Part of a small language model's weights: vocabulary 15351.
MLP neurons of a small language model. Each row is named by its layer, matrix (up: input weights) and neuron, and shows model dimensions 512-639. Each number is 128 + 24 x the weight over its row's rms, rounded and kept within 0 to 255.
A block is one neuron, or neurons of one layer that tend to fire together. After each block is what it responds to, as a language model described it from the Wikipedia text at the highest values.

L3.up686 [133 142  76 138 126 144 189 125 143 111 113 130 156  97 157 123 137 120 120 114 112 106 118 109 162  88 114 169 137  81 117 136 131  92 142 114  83 148 134 147 151 125 147 137 117 157 169 106 133  92 189 158 135 120 135 108 172 125 135 113 118 106 132 105 103 142 116 100 154 144 159 155 150 133 138  68 128 124 149 108 123 108 121 125 122 163 170 136 102 113 151 134 113 153 114 169 116 150 132 125 173 125 134 111 168  99 104 130 155 158 102 108 108 140 105 128  99 163 148 146 148 132 103 106 153 119 143 133]
L3.up2441 [161 161 140 137 131 125 104 146 128 167 109 118 140 145 175 123 104 116  70  92 162 148 128  94  94 125 124  87 104 105  90 110 135 156 115 106 123 109 124 129 149 144 108  98  87 112 134 139 136  39 143 124  77 138 160 168 142 112 138  97 112 143 165 119 107 147 135 150 154 118 149 142 120 120 144 116 145  80 125 160 119 144 134 134 128 145 192 142 125 147 108 117 143 102 109 140 122 148 148 150 118 159 135 137 143  96 156 129 179 110 162 130  85 139 120 113 105 126 129 124 110 125 126 121 123 119 143 142]
L3.up2774 [176 115 122 115 101 131 158 122 111 141  97 116  94 150 184  99 151 139  93 116 124 159 102  72 145 145 139 107 159 154  79 151 151 110 127 123 124 109 148 126 140 122 105 152  84 124 121 146 168 106 140 108  95 137 141 115 134 158 153  89  83 128 135  86 126 146  97 191 113 142 140 115 143 146 169 126 134 105 111 135 105 126 157 125 106 139 124 157 121 123 122 119 111 140  93 104 127 151 158 187 162 123  84 138 172 104 117 149 123 126 123 119 157 103 133 139 135 123 115 117 166 132 131 114 125 122 150 108]
L3.up3052 [110 136 127 118 142 182 133  98 120 134 109 132 143 156 162 109 135 126 123 126  79 138 121 133  99 118  96 108 126  68 126 123 150 131 141 120  87 156 150 131 126 131 145 121  96  89 150 113 182  96 100 149  60  86 142 155 137 113 139 138 108 110 144 104 139 169 103 173 119 127 149 123  89 145 143 102  87  79 111 113 130  95 123 118 142 124 110 162  69 143 122 128 165 176 158  96  98 173 151 112 100 162 169 128 137  93 129 155 109  53 125  95 172 145 136 163  89 118 106 118 130 110 123 128 102 162 134 150]
Description: The closing pipe at the end of a wiki table row, right before the line break, in stats, filmography, election and career tables, e.g. after "| 0 |" or "| 100.00% |".

L6.up892 [154 166 183 112 127 133 111 102 152 156 112 120 198 144  95 120 127 127 106 149 122 139 102  99 139 124 127  82 124  95 147 110 131  68  85 144 134  87 112  94 132  88 122  46  83 131 145 182 119 129 107 148  81 149 116 165 151 102 134 150 113 144 130 145 101 116 111 134 123 119 130 119 182 129 125 146 107 108 142 139 115 139 121 118 165 134 102 143 120 122 129  94 144 100 102 152 117  94 167 120 158 130 153 145 179  93 140 141 164 173 174 136 153 116 108 102 134 105 156  72 136 120 112 132 113 115 117 137]
L6.up1150 [ 81 117 116  86 167 165 143 140 122  87 132  90 146 115 120 135 121 148 128 152 142 101 101 113 136 147 135  88 138 103 111  82 139 107 114 101 104 125 127 160 177 107 154 141  69 125 169 147 135 142 100 173 112 150 139 120 143 147 143 168  88 120 101 173 106 127 133 151 122 146  97 153 117 111 142 124 100  92 142 121 154 100 175 129  76 118 128  96 122 176 138  90 132 150 144 125 167 107 141 132 140 186 150  99 131 130 104 125  81 121 113 161 107 128 176 115 125 119 157 138 112 141 114 135 192  73 127 103]
L6.up1297 [111 111 107  84 109 129 122 132 148 161 138 118 159 162 124 137  86 140 110 119 101 190 158 139 125 132 171 152 115 104 138 123 110  98  54 116 104 155 161 116 109 130 149 131 116 165 152 141 132 130  99 114 158 118 177 124 161  80  88 134 140 112 144  94 153 110 109 114  99 120  99 124 123 114 145  98 128 110 148 142 101 134 144 114 141 120 151 123  70 142 191 145 146 139 139 110 111 119 137  91  82 152 118 145 151  77 132 137 116  89 111 124 129 166 123 154 122 152 141 114 122 123  87 145 169 138 122 132]
L6.up1516 [102 125 121 160 144 157 156 132 132 111 133 103 148 130 156 126 122 120 121  73 165  83 167 129 156 176 122 110 125  99 158  99 173 126 134  96 132 127 117  97 151  97 119 101 158 106 120 120 133 181 101 105 118 109 150 134 118 113 139 161 122  97 128 104 148 102 168 108 145  89 110 110 150 118 154 106 107  97 153 113 167  96 105 123 113 129 153 113 108 121 168 133 148 144 168 108 115  82 142 144 132 161  90 143 133 118 110 133 138 120 129  87 135 124 166 169 135 114 167  78 148 135 113 115 131 101 137 103]
L6.up1600 [136 153 122 120 167 114 162 173 141 146 176 103 125 108 121 157  97 129  93  98 152 126 127 143 112 153 111 123 137  76 154 118 122 133 100  99 116  82 138 108 135 143 111 138 114  82 115 121 132 137 108 118  78 145 113 163 139 146 143 146 104 122 108 132 131 116 148 149 147 137 109 142 104 173 124 109 111 120 107 132 109 110 175 128 134 143 125 128  98 146 122 118  89 113 144 148 131 108 136 122 158  93 103  92  92 146 133 129 123 142 129 137 133 156 173 126  74 168 175 117 110 117 110 117 128 179 148 167]
L6.up2431 [101 150 148 125 113 162 116 146 110  94 125 167 121 156 111 128 136 127  93  98 103 134 152 128 125 147 129 135  95 108 177 165 150 100  84 110 134 136 168  85 142 100 156  39 160 146 117 139 113 126 117 137  92 114 145 120 133 109 134 113 117 109 117 183  96 110 151 147 147 108 143 147 140  64 131 146 124 140 130  90 118 120 124 113 103 161 116 137 147 152 147 114 125 135 121 113 134 133 130 146  92 106 162 103 119 141 114 110 141 105  81 105 103 156  89 156 122 114 113 119  99 174 128 124 132 201 114 167]
L6.up2696 [118 176 154 149 167  85 174 129 119 134 139 141 114 133 107 124 138 161 138 110 146 149 161 103 141 110 143 124 106  87 102  98 109 133 118 128 148 154 153 123 140 109 138 125 109 135 108 149  90 113 113 131 138 138 113 161 136 124 143 165 142 132  94  98 131 128 150 115 129 125  93 118 166 123 104 155 125 106 134 148 138 125 204 169 132 154  90 137 118 154 150  98 134 175 104 127 149 134 113  90 156  93 117 150 139 125 144 142 130 144 113 114  94 175 107 114 159 123 158  70 150 131 142 171 155 134 112 169]
L6.up2753 [153 145 145 151 127 121 127 127  83 129 156  99 150 133 150 128 153 138 161 120 108 130 127 122  76 172 135 129 129 124 166 106 122 152  99 133 141 153 131 107 174 120 163 152 162  81 132 139 101 111  95 144 121  99 119 103 100 130 162 135 151 109 150 149 122 152 138 127 111 128 151 107  76 151  68 106 143 139 143 126 161 168 121 145  94 127 120 143  96 123 138 128 161 125 116 146 141  99 108 109 116  87 148 146 134  93 169 166 161 119 132 117 125 127  99 117 172 142 143  75 111 121 103 125 143 122 164 168]
Description: Line breaks ending a markdown table row right after its closing |, often a header separator, with a new | row next.

L8.up206 [134 141 163 105 131 102 130  85 111 133  68 124  91 114 120 156 123 177 135 140 166 131 131 104 110 118 138 144 127  93 106 113 149  80 119 150 141 144 108 144 124 123 109 106 151 128 164 138 123 134 102 133 102 102 120 142 105 116 136 102 138 133 110 159 105 145 117  84 120 113 141  97 149 111 111  98 145 164 132  83 109 106 137 130 115  94 144 111 129 124 124  95 151 151 123 133 144 152 140 111 156 133 108 152 118 104 101 110 165 110 127 107  79 115 132 101 137  98 122 118 117 170  92 127 121 121 125 141]
L8.up328 [143 133 101 135 133 127 171  66 108 105 142  96 103 145 128 119 115 129 156 112 136 127 121 133 156 108 106 131 135 116 101 126 156 127 145  99 130 128 130 111 149 154 143 124 143  92 148 105 122 115 156 129 119 121 139 101 156  95 148 124  89 153  79 165 119 119 107 121 106 121 136 179  97 133 124 128 111 132 117 136 130 134  43 123 155 160 147 124 107 171 115 156 139 128 118 188 134  86 137 133 187 113 136 101 112  81 102 137  96 111  94 148 145 138 125 128  90 145 123 150 120 112 129 111  85 133 181 130]
Description: Line breaks closing a row of a Wikipedia pipe-delimited table, as in election results, sports stats and filmographies, right after the final |.

L8.up1221 [129 194 164 134 131 101 115 126 156 153 110 161 128 126 105 152 145 118 129 155 144 141 144 208 135 141 124 128 122  71 145 172 119 158 123 108 131 135 142 159 129  80 167 103 113 145 149 142 118 137 129 157 103 160 147 136  97 143 112 127 133 145 115 143 150 169  91 105 124 164 150 132 172 135 197 110 178 137 145 132 134  96 107 168 144 131 184 147 126 138 163 122 168 111 111 135 140 147 130 162 139 130 125 117 113 124 149 109 129  75 133 119 127 147 154 147 136 140 135 151 132 103 129 120 136 162 136 159]
L8.up1691 [ 95 101 127 123 162 155 130 129 156 145 130 153 135 142 134  99 159 155 160 102 155 137 124 133 123 122 138 147 127 105 152 133  95 126 135 119 134  69 185 134 112 103  92  89 129 143 118 151 158  94  82 103 114 160  98 146 165 124 132 114 127 112 159 140 150 121  97 138  96  80 106 116  92 161 108  80 128  84 125 128  75 127 115 200 127 103 138 100 157 145  98 152 136  81 154 170 144 168 113 119 156 131 135 131 122 154 159 114 145 114 151 174 158 115 116 150 153 130 161 118  94 133 118 118  85  98 135 124]
Description: Closing markup at the end of a wiki-style line just before the newline: heading closers like ==, ===, table pipes |, and lead-line ends.

L6.up350 [123 146 128 119 148  97 127 162  99 147 120 108 139 122 102  89 177 124 137 133 138 199 145  90 119 118  95 111 115 130 135 147 161 158 119  69 141 122 114 177 150 154 137 132 148 130  97 123 185 118 140 100 137 138  97 164 174 120 119 104 153 134 116  94 162 100 144  86 133 130 111 106 159 166 117 104 144 115 146 111 175 133 144 150 130 112  93  96 126 115 149 157 126  94 139 140 157 155 148 107 108 112  48 139 133 127 103 103 149 131  99 125 118 167 125  98 135 114 131 157 140 131 125 135  61 118 130 156]
L6.up796 [119 131 150 120 177 125 106 120 178 152 107 161 129 155 132 105 133 117 150 133  82 172 113 163 131  95 199 180 147 180  99 167 130 136 167 110 113 130 174 134 124 121 134 110  89 164 126  88 113 132 103 150 136 147 150  99 174 134 122  98 122 156  83 173 118 121  99 103 166 137 117 136 151 157  91 125 102 132  96 136 138 178 137 177 114  96 167 163 123 108 120 104 109 161 188 144 133 127 143 123  99 142 114 125 150 112 165 154 185  80 140 124 102 128 155 125  88  82 133 127 111 154 112 101  90 118 125 152]
L6.up1036 [139 119 116  95 117 119 121 150 195 107 169 128 106 115 107 192 150 130 107 169 136 102  94 125  92 108  75 138 122 174 102  56 113  96 135 152  78 146 133 102 126  97 112 104 106 142  87 145 127 171 105 122 126 107 133 172 106 142 153 145 144 115  96 140  98 105 111 133  93 151 124  90 140 143 114 121 117 119  74 142 132 135 102 155 101 137 136  98 154 112 128 131 121 136 125 111 114 146 119 128 105 121 105 141 176 107 132 135 160 123 120 100 154 125 148 111 129 121 141  95 104 101 134 125 124 137 101 131]
L6.up1155 [105 137 151 106  89 104 135 166 153 159 154 155  97 149 117 130 104 130 107 132 117 156 100 143 108 113 125 129 119 127  73 124 152 160 108 137 114 108 118 170 129 128 108 113 133 124 138 104 110 118 134 112 160 147  88  88 110 150 121 129 115 138 133 124 124  99 110 120 165 161 187 129 152 160 143 140 139 121 123 146 174 121  89 181 103 118 136 113 103 122 116 162  89 141 118 169 127  91 123 144  98 136 147 128  98 150 143 147 187 138  67 131 125 114 166 145  71 119 148 104 130 124 134 124 127 144 147 156]
L6.up1280 [160 141 130  92 116 187 133 157 120 126  83 136 143 132 133 132 135 146 120 158 155 158 144 162 134 113 135 110 131 116 149 145 117 118  97  98 104 126 140 123  97 156 144 107 141 116 129  86 108 112  95 141 149 115 143 179  95 118 117 122 152 108  96 104  92 132  77 160 125 103 161 161 144 145 134 118 126 157 124 132 155  87 140 115 112 112 172  94 137 170 144 136 153 149 106 148 135 171 115 149 136 177 131 101 109 124 121 122 106 153 126 123 160  99 158 128 135 122  67 108 201 143 119  94 128 118 144 103]
L6.up1446 [165 140 136  98 106 148 114 112 140 148 117 109 106 130 104 131 146 111 127 119 134  77 152 144  88  88 124  96 155 142 141 141 121 132 126 120 115 121 112 136 151 110 144  75 100  85 111 109 145 149 136  77 128 104 169 121 150 136 133 101 142 114  96 123 147 118 146  99 111 166  77  84 180 145 129 146  98 109 134 138 113 138 140 153 152 162 127 134 126 110 137 164 118 100 128 117 125  97 166 123 135 162 145 154 185 164 134 107 168 134 167 163 103 143 123 152  92 106 131 134 116 120 116 133  86 118 137 138]
L6.up2936 [155 156 125 127  97 101 164 172 103 125 125 105 172 134 110 128 123 140 140 131 100 171 130 125 108 155 133 143 138 120 108 141 138 130 131 125  94 121 155 121 138 140 132 123 111 145 104 106 139 120 133 117  85 149 113 148 209 152 144 142 100 134 129  95 135 120 126 172 135 161 127 105 121 130 167 120 132 195 132 131 127 142 130 149 138 111 149 147 132 136 148 150 118  84 139 114 119 137 146 121 125 115 132 136 154 109 108 132 119 138 142  98 114  96 121 138  68 138 111  95 161  82 125 115 150 122 147 130]
L6.up3030 [176 138  94 130 109 111 122 157  98 162 103 184 137 103 120 132 183 157 161 118 119 123  99 134 107 169 140 125 113 101 158 142 148 111 140  95 138 116 109 169 131 146 138 132 125 101 160 144 105 125  77 109 106 165 143  66 121 115 151 137 133 166 104  89 133 141 108  78 143 160 127 129 131 135 121 135 157 115 146 147 146 116  86 148 173 141 168 145 129 108 121 141  98 106 135 138 143 109 115 111 110 120 118 150 126 110  96  88 103  98 124 113 143 121 133 144 111 112 155 121  84 123 112 123 101  72 129 149]
Description: Tokens that end a markup line just before a newline: heading closers like == or ===, table-row final pipes or separator rows, and short-description lines under article titles.

L3.up1109 [138 148 128  93 110 146 106 127 134  97  98 124 130 122 146 114 179 169 152 128 146 132 164 148 109 147 170 155 163 132 100 141 162 151 122 103 133  85 178 120 140 124 114 170 136 119  88  94 155 150  82 108 125 114 119 125 134 157 122 126 117 164 145 104  65 138 159 110 116  91 141 117  94 131 103 141 114  93 122 111 130 142 153 154 101 112 118  97 121 164 143 122 148  94 144 142 128 152 104 137  87 124 113 156 150 129 129 163 112  99 117 158 139 123 113 137 110 155 167  80 135 147  82  95 130 129 121 148]
L3.up1160 [135  80 177 120 131  91 116 148  94 127 101 102 126 127 124 139 130 100 124 148 100 138 134 110 125 139 132 150 137 147 130 142 128 141 116 155 145 128 124 130 120 107 100 142 132 115 104  61 130 126 142 123 123 115 149 137 144 100 128 131 144  82  88 108 124 104  79 141 102 104 140 108 106  99 110 128 128 135 137  91 130 185 124 114 149 109 127 138 137 144 103 173 107 136 149 159 106 122 142 140 135 128 114 126 127 120 118 156 119 151 123 147 146 144 156  82 148  92 158 100 157 127 137 146 116 121 103 181]
L3.up1508 [161  95 116  95 162 105 196 122 115 188 119 151 114 101 119 138 168 129 134 114 129 162  96 105 135 119 172 140 110 135  95 132 128 123 112 109 129 130 140 112 135 138 152  88 140 142 131 117 132 149 113 143 140 130 142 153 106 168 121  85 102  82 166 105 122 157 127 150 133 126 113 114 112 134 145 126 141 109 123 102 112 144 158 147 112 145  89 136  86 136  77 113  87 136 119 124 123 166 138 107 116 141 130 149 132 120 109 133 154 142 147 132 121 135 111 198 138 137 116 153 151 124  87  94 114 119 157 172]
L3.up2511 [159 103 141  73 150 141 139 147 153 134 122 137 162 166 122 134 113 122 129 108 112 100 116  90 109 173  91 129 132  78 131 127 124 117 131 142 120 135 123  94 103 129 124 161 141 115 143 189 105 134 108  97 116  96 152 137 132 188  95 160 119  99 142 151 107 134 136 166 154 163 123 147 151  55 167 139 135 105 148 163 105 152 124 120 163 149 112 147  81 114  96 119 151 145 149 144 115 179 134  97 108 169 143 108 139 113 158 118 163 115 152  79 149  77 108 125 113 109 108  82 132 114 141 142 145 102  92 138]
Description: Line-break tokens that end a table row (after a closing |) or a bulleted list item, just before the next row, divider or item; occasionally mid-word pieces like "ig" in Pasig, navigate.